Part of a small language model's weights: rotary positions, a variant of Muon for these matrices.
MLP neurons of a small language model. Each row is named by its layer, matrix (up: input weights) and neuron, and shows model dimensions 16-143. Each number is 200 + 40 x the weight over its row's rms, rounded and kept within 0 to 999.
Before each neuron's rows, "fires on" lists the tokens most often at its 100 highest values on Wikipedia text that the model never trained on.

fires on: "-", "ep", "el", " use"
L6.up110,193,212,261,132,213,174,198,136,164,237,280,210,234,207,203,221,208,171,200,155,237,246,179,222,252,182,218,198,219,224,181,195,252,184,216,212,210,110,228,228,195,216,205,249,180,222,203,210,255,235,254,194,112,234,154,264,171,170,196,211,180,159,206,192,202,108,246,157,167,200,238,219,205,218,229,171,148,196,181,183,243,214,243,173,219,182,245,180,238,145,164,207,196,215,169,124,255,156,223,248,149,165,132,141,224,248,222,161,249,106,186,168,188,252,194,144,229,205,234,344,125,305,179,210,190,245,198,143

fires on: "s", " Russian"
L2.up489,197,196,146,155,178,215,257,143,182,125,303,199,168,222,220,109,242,156,250,234,182,190,216,197,219,170,249,297,141,215,238,176,210,197,162,209,232,193,225,180,186,212,188,268,307,188,291,193,240,222,189,290,216,228,175,213,266,116,207,217,199,230,216,156,188,154,283,268,146,135,195,221,242,130,221,151,225,199,187,183,220,232,170,201,181,146,146,191,226,177,272,205,273,210,236,230,195,290,163,188,163,293,246,237,224,120,197,204,162,189,238,241,168,199,162,165,235,222,191,176,213,210,156,164,192,152,186,251

fires on: "1", "2", ".", "3", "8"
L2.up620,158,195,188,260,266,182,146,238,215,205,238,184,217,176,233,151,183,238,263,193,147,246,220,174,211,287,187,217,227,192,131,233,224,95,171,182,203,181,221,222,206,184,239,165,178,240,220,142,206,191,183,166,240,233,228,185,214,171,214,177,185,168,202,173,231,153,224,251,231,308,154,154,154,268,205,210,169,232,144,171,219,176,157,126,267,242,233,177,187,220,257,229,306,157,123,122,178,154,231,212,168,261,158,226,205,230,192,206,247,183,207,186,234,158,205,184,252,148,209,235,153,151,190,217,149,185,215,242

fires on: " as", " be", "==", " not"
L2.up506,243,246,230,219,244,206,177,264,202,233,237,172,162,237,178,165,218,267,225,278,151,115,236,202,155,162,217,227,187,235,230,176,123,175,146,203,216,187,238,189,257,184,203,170,221,150,223,238,193,218,169,243,252,193,143,308,171,166,188,194,198,242,133,130,160,185,192,199,164,201,213,142,167,135,312,229,171,258,220,220,246,177,235,285,179,186,186,223,282,235,284,251,187,238,187,199,216,220,205,193,193,156,240,280,207,193,151,194,67,218,175,211,193,107,198,201,181,248,154,180,244,222,192,184,209,186,179,163

fires on: "s", "ed", " the", " he", "able"
L5.up376,219,229,140,208,157,230,165,167,283,152,275,208,263,235,193,238,207,220,150,212,194,167,212,221,201,206,173,248,198,227,116,208,220,177,213,158,195,277,183,175,160,122,162,233,172,176,226,129,225,200,262,157,167,222,138,124,136,271,123,188,181,179,212,177,87,176,174,176,229,229,217,128,263,236,226,244,195,214,187,201,183,206,247,245,225,183,198,168,246,119,202,213,204,295,219,187,215,201,156,122,229,184,161,235,212,161,164,213,126,199,138,192,223,222,133,243,226,278,210,203,227,226,171,173,231,221,190,184

fires on: " that", "-", " announced", " which"
L2.up555,211,198,218,165,198,238,254,110,189,276,170,195,247,174,180,247,191,189,304,181,278,169,171,209,167,203,237,190,207,192,152,221,151,171,153,260,127,212,248,208,212,186,198,190,232,152,158,184,226,312,217,139,212,171,184,203,153,179,209,225,217,171,194,222,139,224,169,173,198,153,180,227,207,248,174,140,179,233,158,183,184,241,262,170,138,274,234,311,219,176,160,251,176,215,200,190,170,270,84,222,177,276,160,176,230,256,177,141,212,261,134,235,167,188,152,149,156,216,172,171,185,261,202,216,225,217,242,218

fires on: "up", "d", "-", " result", "ic"
L2.up684,210,214,248,185,216,235,241,197,139,290,144,222,149,156,142,250,249,165,200,272,242,225,179,204,195,168,205,284,159,245,164,192,184,194,207,176,230,208,190,192,166,266,176,195,155,225,151,151,181,211,149,172,212,189,186,163,279,216,300,265,212,144,188,194,155,261,291,226,201,132,177,119,183,260,254,212,242,202,203,227,256,195,250,256,186,186,233,227,149,181,250,145,191,226,238,230,152,200,138,250,189,164,174,170,167,151,259,162,176,214,213,203,112,213,210,163,213,235,213,221,117,247,120,221,186,209,199,277

fires on: "ing", "ed", " of", "2"
L2.up437,168,275,219,180,112,175,137,237,228,271,126,229,206,130,194,204,205,215,276,264,237,197,183,219,102,239,163,287,248,196,254,222,175,196,238,195,181,187,184,213,266,238,164,222,164,236,227,219,197,134,238,152,195,162,189,204,109,149,244,233,229,142,148,143,179,268,199,154,262,267,230,160,160,232,213,136,195,182,129,196,149,237,168,179,191,182,170,198,240,206,152,212,181,216,245,219,241,164,219,157,231,171,129,198,192,177,167,210,184,154,196,172,212,200,140,258,180,126,176,194,230,195,255,219,163,193,250,247

fires on: ",", " was", "0", " is", "9", "1"
L6.up694,285,218,289,192,234,263,182,203,130,213,184,152,203,212,225,216,158,190,133,188,116,183,220,228,277,227,227,156,177,178,199,172,152,245,242,230,307,169,222,244,160,182,193,154,184,175,204,254,160,233,230,206,252,187,181,135,186,144,151,228,186,141,239,285,191,203,204,273,127,189,225,162,145,123,260,179,177,180,180,208,180,242,250,179,222,208,210,219,242,165,171,206,223,159,202,226,128,182,247,185,191,214,141,115,182,156,200,293,229,220,212,221,242,184,204,215,196,214,261,238,155,170,171,193,194,114,213,164

fires on: " of", ":"
L2.up82,174,172,204,128,199,184,187,202,220,174,145,206,221,184,232,224,158,256,178,189,174,219,242,177,186,192,221,191,123,207,123,228,195,156,245,184,197,211,167,146,230,206,222,175,188,193,197,224,213,209,270,149,116,259,136,236,154,253,228,179,229,168,227,165,244,192,215,173,220,254,242,236,240,178,255,186,124,228,220,243,187,215,153,220,231,232,162,227,168,135,202,203,260,173,248,148,211,170,236,113,269,116,155,180,252,149,226,241,225,200,277,198,182,136,193,147,161,147,184,206,168,214,173,122,202,270,186,202

fires on: "s", "r", "C"
L2.up10,215,141,166,217,279,176,232,210,194,200,247,172,189,218,316,171,178,214,205,173,128,204,188,203,171,221,254,182,187,232,216,125,245,168,206,129,238,284,263,164,182,158,248,213,170,184,279,184,228,191,147,172,205,183,155,171,276,181,239,202,256,137,241,143,209,217,213,218,277,165,134,236,176,241,200,180,220,207,215,224,236,174,177,218,221,179,110,214,220,164,207,279,247,179,218,186,172,206,143,239,171,183,169,194,236,253,192,237,178,149,171,105,196,185,210,199,200,259,222,174,117,307,174,136,208,124,180,260

fires on: "e", "gen", "g", "n", "i"
L6.up175,182,186,192,185,201,135,239,159,208,197,207,189,192,167,161,162,300,190,250,220,218,188,227,147,154,249,200,221,216,156,283,181,159,168,221,218,201,250,169,175,181,189,184,222,232,224,154,211,165,202,187,124,228,261,230,152,286,216,195,202,197,246,219,179,295,186,191,151,240,157,151,142,185,254,35,164,120,200,148,208,236,178,202,168,222,168,111,188,96,242,190,230,179,179,157,214,137,217,236,227,265,208,132,272,189,191,225,233,129,200,231,234,204,194,180,282,191,167,164,137,206,234,259,202,214,220,186,182

fires on: " an", "br", " Gro", "n", "ban"
L6.up516,224,234,201,123,207,190,228,210,188,215,163,150,155,202,199,215,202,245,198,155,289,225,229,116,245,235,182,300,151,272,167,191,181,167,222,254,230,172,226,223,204,201,205,76,200,213,180,190,188,278,296,182,244,229,140,106,222,156,211,180,189,250,269,285,208,177,226,194,139,243,199,171,233,101,184,218,184,240,178,246,321,235,255,184,199,120,232,187,193,205,165,178,264,160,195,213,214,258,201,184,228,190,257,188,234,149,122,227,188,195,185,155,228,184,234,284,125,234,228,210,196,194,250,251,154,240,168,198

fires on: " of", "re", ":"
L2.up320,170,230,192,125,177,128,193,216,166,211,227,192,229,188,209,207,219,198,213,165,222,188,248,299,155,191,174,165,225,173,240,133,232,172,230,219,227,199,141,177,175,231,231,211,205,214,191,169,252,174,236,195,171,250,234,223,121,194,196,231,218,180,142,173,229,187,177,226,196,164,191,191,191,148,206,185,189,177,222,176,240,246,136,245,183,196,220,211,206,222,282,194,200,189,89,76,219,108,211,180,221,228,159,185,221,199,219,136,152,293,218,241,212,191,212,165,211,259,165,244,179,183,178,225,166,241,241,218

fires on: ":", "ed", "ing", "e", "m"
L2.up545,146,140,267,200,95,210,182,132,267,159,186,225,173,209,203,289,150,239,256,171,169,241,178,270,205,226,246,120,211,163,228,180,226,143,243,170,223,251,142,169,201,155,223,208,183,161,163,236,131,153,180,181,178,205,223,234,274,158,220,162,215,131,179,174,233,196,185,160,172,186,219,202,239,255,175,140,141,174,262,205,182,230,183,142,163,205,226,210,208,224,167,142,172,149,188,180,235,188,226,182,203,207,140,147,253,193,203,202,208,128,257,228,168,170,184,269,178,250,240,111,251,247,186,170,198,201,254,232

fires on: " of", "\n", " that", " It", " this", " which"
L2.up573,148,148,178,233,177,166,165,266,187,236,234,173,233,227,221,217,116,215,266,233,227,211,169,226,152,213,163,183,276,186,194,202,194,232,280,236,255,122,202,166,245,222,211,166,151,178,172,177,212,246,199,236,225,193,227,165,215,179,142,278,154,209,218,217,185,129,219,148,220,128,244,201,176,230,232,229,208,297,185,208,249,174,274,139,203,208,216,225,163,137,198,209,132,273,200,170,212,254,169,178,196,250,224,215,182,234,144,132,211,180,196,223,124,138,201,179,202,185,175,205,157,148,188,200,156,174,124,217

fires on: "-", " |", "\"", "'", "with", " \""
L2.up612,183,207,197,130,204,276,190,136,240,220,184,220,217,252,210,176,233,178,295,188,150,122,235,234,208,188,269,243,214,289,250,275,164,146,212,173,224,202,177,252,201,136,183,139,162,217,181,179,229,162,280,202,164,200,200,223,171,255,158,204,212,185,200,216,176,159,223,200,211,209,200,183,165,199,221,216,199,237,136,193,179,252,159,218,109,233,203,318,258,229,242,191,239,192,203,226,231,184,178,219,155,188,149,125,154,229,241,136,140,215,223,196,223,136,190,190,158,177,266,223,186,222,195,204,226,240,253,222

fires on: " of", "D", "R", "O", " United", " |"
L6.up124,206,167,189,304,223,248,189,142,217,260,223,209,198,257,198,188,189,243,180,245,222,202,195,268,281,149,219,237,293,194,242,181,113,218,225,171,198,229,157,231,167,153,152,132,243,166,145,192,241,209,192,228,233,194,223,203,249,201,234,171,179,203,202,138,163,134,264,227,182,214,207,266,215,137,170,242,198,123,213,200,241,143,238,184,177,119,180,228,193,291,189,228,204,185,159,220,211,123,232,165,277,261,245,197,216,198,232,136,243,176,263,251,161,198,182,164,162,228,162,154,182,225,207,170,129,206,185,126

fires on: " of", "n", " •", "-", ":"
L2.up508,254,179,167,153,191,239,222,189,237,222,180,233,187,220,150,247,249,210,222,170,235,193,200,189,257,162,159,186,196,154,258,257,173,140,277,214,193,234,205,234,294,135,222,267,219,216,179,196,218,287,175,187,193,245,109,147,248,237,179,202,192,208,271,170,161,191,200,195,101,240,267,165,160,227,218,193,118,193,226,181,232,153,171,203,190,213,175,203,231,207,189,154,219,119,214,167,189,264,212,185,211,140,201,185,278,136,258,177,196,235,319,219,160,127,195,261,178,269,229,251,242,214,262,189,156,158,240,160

fires on: " Party", "c", "b", "born", "1", "s"
L2.up281,250,181,302,134,216,184,171,118,120,236,185,204,179,218,241,189,228,204,264,193,181,186,192,231,196,251,213,255,188,251,133,207,171,215,126,148,199,177,224,183,154,201,215,229,235,225,213,231,239,162,149,208,248,152,234,211,139,130,187,180,244,154,215,149,217,198,217,129,240,201,220,173,186,225,176,190,289,234,175,190,190,221,222,208,226,169,239,176,199,161,194,178,332,210,128,179,270,221,100,130,153,256,267,242,273,181,227,218,221,190,240,216,265,222,152,225,198,217,194,118,224,212,179,128,224,139,246,180

fires on: "d", " that", " failed", "ed", " up", " fell"
L2.up422,190,216,174,246,196,207,138,193,191,189,201,205,218,156,219,216,247,165,296,219,251,180,123,192,227,143,186,196,210,135,226,206,230,162,135,179,202,144,221,135,128,204,199,234,252,148,179,239,261,265,167,219,270,172,201,161,249,155,190,266,162,153,224,226,162,224,195,193,157,153,171,223,250,225,271,196,237,185,243,253,283,257,242,212,186,180,196,261,240,271,180,145,291,220,169,193,143,215,173,159,208,214,232,163,147,142,146,179,155,270,204,257,222,245,157,216,201,235,170,242,200,242,172,190,232,209,144,201

fires on: " of", "ed", "ent", "mer", "ted", "vo"
L5.up352,227,196,151,131,186,254,144,246,161,237,154,233,247,188,125,191,165,171,270,213,238,205,140,105,185,201,166,178,117,198,233,227,202,193,209,158,251,151,157,128,280,245,258,144,142,193,158,215,215,205,231,233,196,174,217,187,183,125,217,266,122,199,171,175,230,137,197,131,242,265,174,186,220,185,228,231,165,224,232,193,266,174,199,229,208,242,161,191,192,240,149,257,277,189,229,177,200,169,264,252,289,233,190,217,202,198,192,198,105,144,230,182,176,207,225,243,123,208,181,184,144,229,192,198,168,197,196,217

fires on: "'", "g", "tic"
L6.up461,167,195,249,132,210,165,221,168,190,286,166,186,285,131,190,213,226,169,256,236,243,211,215,217,165,198,206,218,186,222,224,219,205,247,159,200,162,251,195,222,188,227,138,175,184,188,177,223,261,215,168,145,251,192,222,125,236,145,115,183,185,133,86,188,200,197,204,226,154,203,182,256,141,229,218,138,238,222,162,118,206,229,214,231,206,158,195,164,118,160,247,252,195,267,207,250,207,217,237,227,212,199,210,234,203,202,274,232,220,94,194,289,225,181,167,146,211,165,137,217,186,182,286,202,191,207,147,197

fires on: "s", "y", "hi", "on", "ir", "off"
L2.up378,199,150,216,195,198,158,196,251,251,213,232,228,199,267,165,217,283,201,224,199,162,171,222,258,153,151,189,152,255,133,209,186,183,195,219,156,220,163,269,183,133,259,246,239,139,205,251,239,242,147,146,194,244,216,228,235,184,241,106,227,223,240,220,197,189,228,143,179,248,114,130,188,190,215,219,245,200,173,201,247,212,181,255,192,197,144,225,201,231,182,197,201,178,213,225,189,266,265,224,206,211,179,173,106,135,219,194,167,123,275,240,91,142,203,248,213,208,149,162,169,241,174,203,147,228,219,186,309

fires on: "1", "3", "0", "2", "\n", "4"
L5.up419,216,175,133,236,265,201,227,159,171,206,160,212,127,169,230,248,232,181,207,290,303,201,119,198,167,236,184,217,192,153,252,214,184,218,253,180,245,185,200,207,240,200,188,214,269,203,174,258,225,197,203,231,247,294,250,132,123,131,163,216,145,173,149,179,184,161,173,135,303,165,142,215,217,236,282,269,171,162,222,186,238,203,224,134,171,199,229,225,158,246,235,269,191,174,208,150,200,152,227,164,266,146,145,174,186,216,185,226,161,155,184,141,226,169,160,169,150,198,213,131,157,293,185,211,243,210,131,181

fires on: ","
L6.up158,254,191,234,190,226,151,230,236,192,272,266,192,217,180,173,188,222,122,174,154,233,226,227,217,270,146,285,290,198,180,189,166,208,251,278,213,224,126,179,196,234,249,181,125,132,194,159,228,189,179,170,248,219,147,217,172,206,120,220,251,180,211,151,146,205,229,141,217,156,234,132,248,160,208,251,156,218,231,211,213,236,207,218,252,216,206,175,179,220,299,168,248,167,82,174,222,265,180,251,171,209,199,186,106,241,154,249,227,257,217,149,198,246,155,221,197,163,216,220,150,224,156,252,178,219,228,201,157

fires on: " the", "5", "4"
L5.up258,195,234,113,200,208,176,255,188,208,200,221,244,315,154,287,190,196,222,211,226,181,205,227,215,186,267,187,181,212,186,183,149,115,134,212,91,218,280,210,217,205,145,222,186,242,199,201,201,156,201,131,164,217,248,165,166,177,188,230,145,162,192,222,221,237,144,200,146,251,234,152,212,220,151,142,231,255,203,240,191,180,258,210,194,185,179,229,165,143,209,245,200,144,322,271,172,243,210,216,158,194,271,214,200,277,251,173,175,221,160,195,225,241,217,133,210,211,194,230,230,191,179,248,148,212,223,110,222

fires on: " as", " on", "r", " under", " re", " addition"
L5.up249,190,199,172,182,211,174,124,241,174,205,190,192,170,182,160,182,168,221,220,188,130,200,244,204,168,204,261,209,255,201,225,250,152,224,114,255,237,196,261,243,217,224,264,269,208,210,204,132,183,237,190,182,226,294,214,263,158,193,154,147,226,196,242,186,209,222,236,217,146,228,191,121,207,164,193,178,253,208,170,181,191,183,264,226,194,187,188,233,303,221,218,270,174,178,154,189,114,132,222,273,246,121,237,207,187,171,196,149,179,197,207,180,229,154,158,218,203,238,273,229,227,151,170,180,209,115,270,133

fires on: " that", "1", "\"", "2", "0", "5"
L2.up83,204,177,81,184,150,156,139,159,214,183,186,262,251,155,223,209,195,105,278,301,255,181,250,220,131,221,233,215,188,184,176,205,110,176,162,243,219,223,137,196,238,222,283,181,209,242,129,225,219,180,282,165,270,192,206,195,173,196,214,297,168,233,198,165,207,200,236,164,233,238,108,163,184,186,186,229,201,241,200,191,213,270,141,167,131,203,207,169,182,180,167,222,227,207,268,143,138,157,245,210,174,203,163,280,162,249,155,144,219,169,164,205,213,240,219,183,155,240,127,221,147,213,223,177,192,152,245,205

fires on: "–", "y", "is", "ir", "ur"
L6.up463,169,214,194,147,194,237,190,232,194,215,188,182,185,181,194,183,263,165,166,235,197,230,202,222,213,160,217,166,210,162,309,237,204,254,161,130,166,214,181,158,196,270,252,261,202,130,211,161,175,223,149,184,193,174,219,177,136,236,77,182,320,256,132,227,184,190,96,194,201,229,180,135,169,219,186,226,265,185,210,217,250,205,266,213,155,163,162,252,146,191,190,235,163,174,180,217,185,236,221,197,180,216,215,146,191,199,207,174,217,219,270,191,254,197,205,169,177,189,261,171,183,204,74,246,240,163,175,188

fires on: "-", " returned"
L2.up236,255,198,234,209,169,167,253,173,160,271,291,212,237,166,218,265,258,200,188,161,160,231,224,231,184,194,282,262,188,214,302,133,143,169,258,253,172,236,147,147,175,242,150,152,205,222,177,188,200,245,216,202,192,189,120,217,217,220,184,177,202,187,181,231,117,219,195,191,192,175,211,213,126,285,212,204,178,159,169,237,253,180,211,207,201,90,271,179,260,119,251,150,187,173,234,198,190,151,235,189,173,235,190,188,176,232,179,171,231,247,131,148,196,245,136,208,199,114,176,211,183,284,200,224,177,236,194,210

fires on: "y", "'", "4", "ay", " "
L2.up121,216,240,239,158,219,247,220,167,175,183,165,152,214,105,192,203,249,154,232,194,172,246,188,210,157,159,249,280,168,253,161,125,248,206,193,244,208,280,181,240,189,188,118,207,144,287,229,162,255,150,136,198,172,167,239,148,178,214,232,268,186,219,156,230,250,215,186,235,258,187,165,197,194,239,170,274,245,177,168,136,242,156,239,171,203,122,223,190,148,197,209,219,179,150,247,177,180,277,183,155,101,234,205,250,141,237,135,150,231,151,168,208,201,185,180,171,181,262,172,246,170,169,137,230,171,186,191,232

fires on: " |", " not", "al", "ly", "e"
L5.up572,171,220,150,188,162,211,228,190,208,183,134,249,210,220,245,218,161,148,220,230,166,238,224,157,222,252,125,170,193,185,232,268,229,162,198,202,210,280,230,237,152,225,175,143,235,264,223,183,117,233,147,195,236,243,201,111,201,278,215,238,170,261,137,195,163,212,203,175,245,240,186,142,135,238,247,221,171,108,199,149,161,246,214,195,239,165,197,151,265,166,154,199,178,210,109,179,213,231,209,196,229,154,198,220,133,273,246,179,90,226,192,253,285,196,218,237,233,173,207,236,197,175,179,239,273,148,259,210

fires on: "0", " and", "3", " History", "Biography", " Apps"
L5.up141,149,243,217,206,294,229,213,179,167,209,123,252,208,190,208,220,164,144,122,215,225,237,172,172,172,194,259,173,206,223,195,202,156,182,279,182,235,256,222,188,166,225,189,234,312,213,232,85,175,171,160,155,242,278,172,176,206,227,147,216,155,211,155,166,207,186,191,190,182,163,215,267,189,247,234,245,199,223,258,234,215,144,195,218,168,157,271,244,243,150,203,210,118,256,180,176,204,77,178,212,183,232,99,230,171,181,189,285,210,165,188,162,140,227,146,184,193,160,225,212,152,152,245,189,125,213,207,172

fires on: " the", "st", "s", "c", " an", " p"
L5.up736,249,156,248,115,108,231,202,259,180,193,217,208,169,216,254,203,189,252,197,180,267,227,226,213,237,209,189,222,138,172,231,200,140,134,244,164,176,211,148,151,216,150,171,167,278,155,291,193,222,220,181,216,268,188,179,150,220,124,129,205,185,197,181,219,249,213,167,248,229,192,207,171,232,185,190,243,226,227,201,187,295,135,263,139,167,174,180,266,215,195,271,180,171,178,162,189,172,200,236,241,201,221,235,197,246,243,213,252,184,168,217,233,217,226,107,258,150,168,252,193,200,140,254,162,171,255,198,208

fires on: "0", " of", "5", " which", " |", "4"
L2.up698,279,247,245,239,215,244,159,144,211,189,197,130,178,206,188,227,273,196,179,246,207,207,96,223,206,198,233,187,192,249,166,161,304,209,263,194,223,172,238,213,216,143,225,170,190,145,248,193,206,243,239,233,196,193,172,258,167,219,293,193,171,159,141,202,182,153,211,231,114,116,218,228,223,246,155,151,263,220,188,157,192,179,195,158,180,173,102,213,199,199,236,239,188,231,199,187,245,157,162,145,250,198,148,254,244,155,251,186,248,160,228,212,243,228,168,207,136,233,205,244,172,131,201,199,178,227,193,209

fires on: "7", ".", "3", "9", "th"
L5.up359,198,202,186,200,213,144,135,209,279,252,229,177,154,154,226,195,267,148,189,225,204,143,209,192,123,281,187,185,194,134,192,239,212,145,233,142,184,190,199,157,228,131,224,245,205,239,177,245,138,165,103,176,203,239,196,205,173,212,210,199,138,215,158,161,179,262,183,234,186,241,175,186,160,127,241,270,204,206,227,214,172,206,266,194,164,254,241,194,204,243,232,232,196,197,180,190,255,128,214,214,224,190,177,171,225,168,130,229,212,231,153,230,298,187,217,178,245,231,161,224,222,196,191,219,206,235,193,280

fires on: "-", "1", " September", " June", " and", " August"
L2.up604,257,185,197,191,152,263,181,185,198,209,234,200,216,223,207,282,262,140,184,254,121,223,116,170,171,218,243,249,171,133,142,191,245,158,232,191,291,182,196,217,169,233,257,215,226,212,126,200,194,243,267,230,272,176,238,188,165,243,220,227,245,182,194,181,212,183,293,196,172,155,173,143,126,271,190,130,167,220,132,227,258,227,166,213,230,223,246,235,239,197,262,181,210,164,214,158,172,206,121,229,164,307,173,280,269,191,213,155,174,147,162,190,235,136,151,200,267,163,244,157,140,219,174,199,130,200,206,173

fires on: "al", "er", "e", "r", "bl", "rate"
L6.up512,212,199,157,182,229,232,177,219,208,241,210,186,156,138,207,176,230,204,209,235,172,205,208,175,188,215,198,120,158,188,225,231,209,188,153,224,265,269,153,284,256,207,163,146,182,225,218,221,220,178,162,211,186,279,208,203,227,237,224,171,182,284,212,217,204,254,238,250,259,72,211,151,162,238,197,263,125,201,232,126,209,271,183,199,163,235,165,161,272,179,203,193,225,137,159,166,179,204,207,199,170,191,162,155,217,223,186,202,173,194,183,170,269,126,212,194,216,272,185,258,218,160,202,160,126,214,138,236

fires on: "y", "s", "o", " part", " of"
L2.up539,124,144,227,208,191,191,238,264,202,179,239,191,162,241,196,151,176,221,194,220,130,235,308,269,289,103,200,231,199,225,233,180,231,189,238,237,244,185,228,198,195,188,277,211,187,262,209,191,225,201,158,190,119,264,232,248,310,137,166,186,175,156,209,237,225,197,244,210,137,214,172,188,177,173,264,172,163,224,206,240,232,204,172,249,251,235,189,261,243,188,181,232,183,218,200,166,225,186,191,201,218,216,151,208,216,175,242,177,202,279,135,190,163,123,251,123,214,326,146,161,224,221,150,117,161,192,233,275

fires on: "4", "0", "5", "9", ".", "ack"
L2.up285,194,297,259,162,230,253,206,168,286,143,244,81,216,170,203,192,183,195,192,234,196,150,187,182,181,223,171,268,184,218,157,236,186,184,168,190,247,185,195,179,251,179,203,244,125,188,216,243,203,125,175,194,229,204,176,199,168,247,172,159,268,144,155,183,171,231,123,198,143,189,215,183,206,252,220,169,213,212,191,216,234,207,230,124,195,250,268,243,281,172,179,254,157,161,185,185,238,157,229,228,209,160,145,176,256,130,207,213,263,201,187,180,267,226,233,202,211,130,180,108,195,244,206,225,174,255,165,215

fires on: ".", " re", " well", " imp", " far", " much"
L6.up162,211,155,170,162,128,183,183,241,176,261,209,216,143,105,184,206,211,281,243,175,170,250,186,154,178,247,192,211,154,229,172,229,265,236,199,141,207,157,176,180,248,205,211,177,253,259,272,161,183,196,192,178,272,209,190,210,177,209,205,168,203,183,170,144,186,187,166,253,302,271,236,219,182,237,217,154,204,142,157,159,291,125,227,193,169,193,232,163,258,193,217,163,176,187,195,264,200,276,173,244,300,221,187,122,250,159,202,175,184,303,157,171,231,186,190,262,170,145,182,177,228,147,203,175,219,180,228,206

fires on: "ation", "s", "Review", " reaction", "ting"
L6.up215,171,305,198,212,184,168,156,173,239,171,316,173,146,227,173,159,106,205,137,182,204,168,180,147,161,134,228,258,184,149,155,239,138,176,206,184,237,220,87,189,227,223,191,243,238,255,255,242,184,172,177,211,219,288,110,219,184,176,167,192,156,206,252,229,193,195,211,198,124,177,333,191,204,184,198,211,189,291,172,203,176,184,217,160,224,205,206,204,227,205,194,189,167,181,192,235,134,217,166,187,223,258,197,203,238,225,220,147,180,198,160,214,136,154,235,201,200,141,256,245,262,216,202,155,141,167,193,229

fires on: ",", "s", ";", " |", ":", "y"
L5.up579,238,162,228,206,236,197,183,170,178,225,290,199,189,157,215,231,234,185,250,241,282,194,255,175,209,145,217,219,205,106,230,171,174,168,213,183,213,220,218,191,161,157,153,190,129,214,227,168,218,162,186,209,317,194,210,196,189,213,238,205,152,175,152,201,235,217,166,237,178,166,185,215,205,257,179,167,210,240,153,196,176,207,193,281,287,215,232,191,188,140,201,253,141,175,227,226,174,254,236,174,119,191,141,164,216,224,176,236,128,173,214,220,213,168,211,172,198,178,197,152,164,219,150,155,258,240,173,171

fires on: "l", " =", "s", "W", "3"
L2.up126,190,230,219,247,214,99,154,205,182,197,222,263,166,151,257,130,154,227,162,104,229,190,236,175,171,194,185,234,170,191,226,199,90,227,201,256,171,175,209,202,207,211,219,276,219,254,237,161,258,230,153,240,137,235,293,210,217,116,228,272,153,151,176,133,219,173,294,142,164,249,142,215,226,199,162,248,165,216,208,213,184,272,166,231,156,195,206,228,251,148,229,184,245,152,164,206,201,178,185,224,232,159,282,198,191,228,161,187,263,158,210,221,175,218,207,185,133,217,174,251,176,210,154,197,176,225,179,250

fires on: ",", "9", " a", " as"
L5.up34,258,208,269,220,251,261,143,192,212,190,224,157,230,174,203,137,203,143,107,226,187,195,191,245,215,158,198,209,214,276,202,175,201,141,284,196,185,215,184,214,242,164,193,141,210,241,204,190,188,251,123,184,230,214,190,108,191,179,190,238,223,213,159,232,263,185,245,182,224,169,176,168,125,182,242,250,126,219,234,201,245,156,280,155,253,232,228,277,242,202,252,239,119,195,142,126,199,172,135,254,166,242,190,197,251,197,187,172,251,267,164,207,97,158,210,190,208,208,257,203,226,160,189,161,166,161,189,227

fires on: "ly", " to", "probably", " originally"
L2.up215,158,196,179,156,252,205,222,249,236,238,105,201,261,172,206,118,201,196,158,240,237,172,128,245,145,213,197,171,182,186,224,159,191,257,131,184,200,172,209,183,225,189,198,174,231,221,209,219,255,300,196,186,197,193,198,178,195,174,179,222,236,210,154,161,139,302,197,187,189,251,196,217,227,257,234,232,203,171,187,230,181,230,215,268,208,229,235,202,174,239,234,151,159,248,144,256,204,242,221,136,206,163,259,161,189,191,175,122,118,260,128,177,194,123,207,228,130,204,160,190,200,162,159,149,230,222,240,198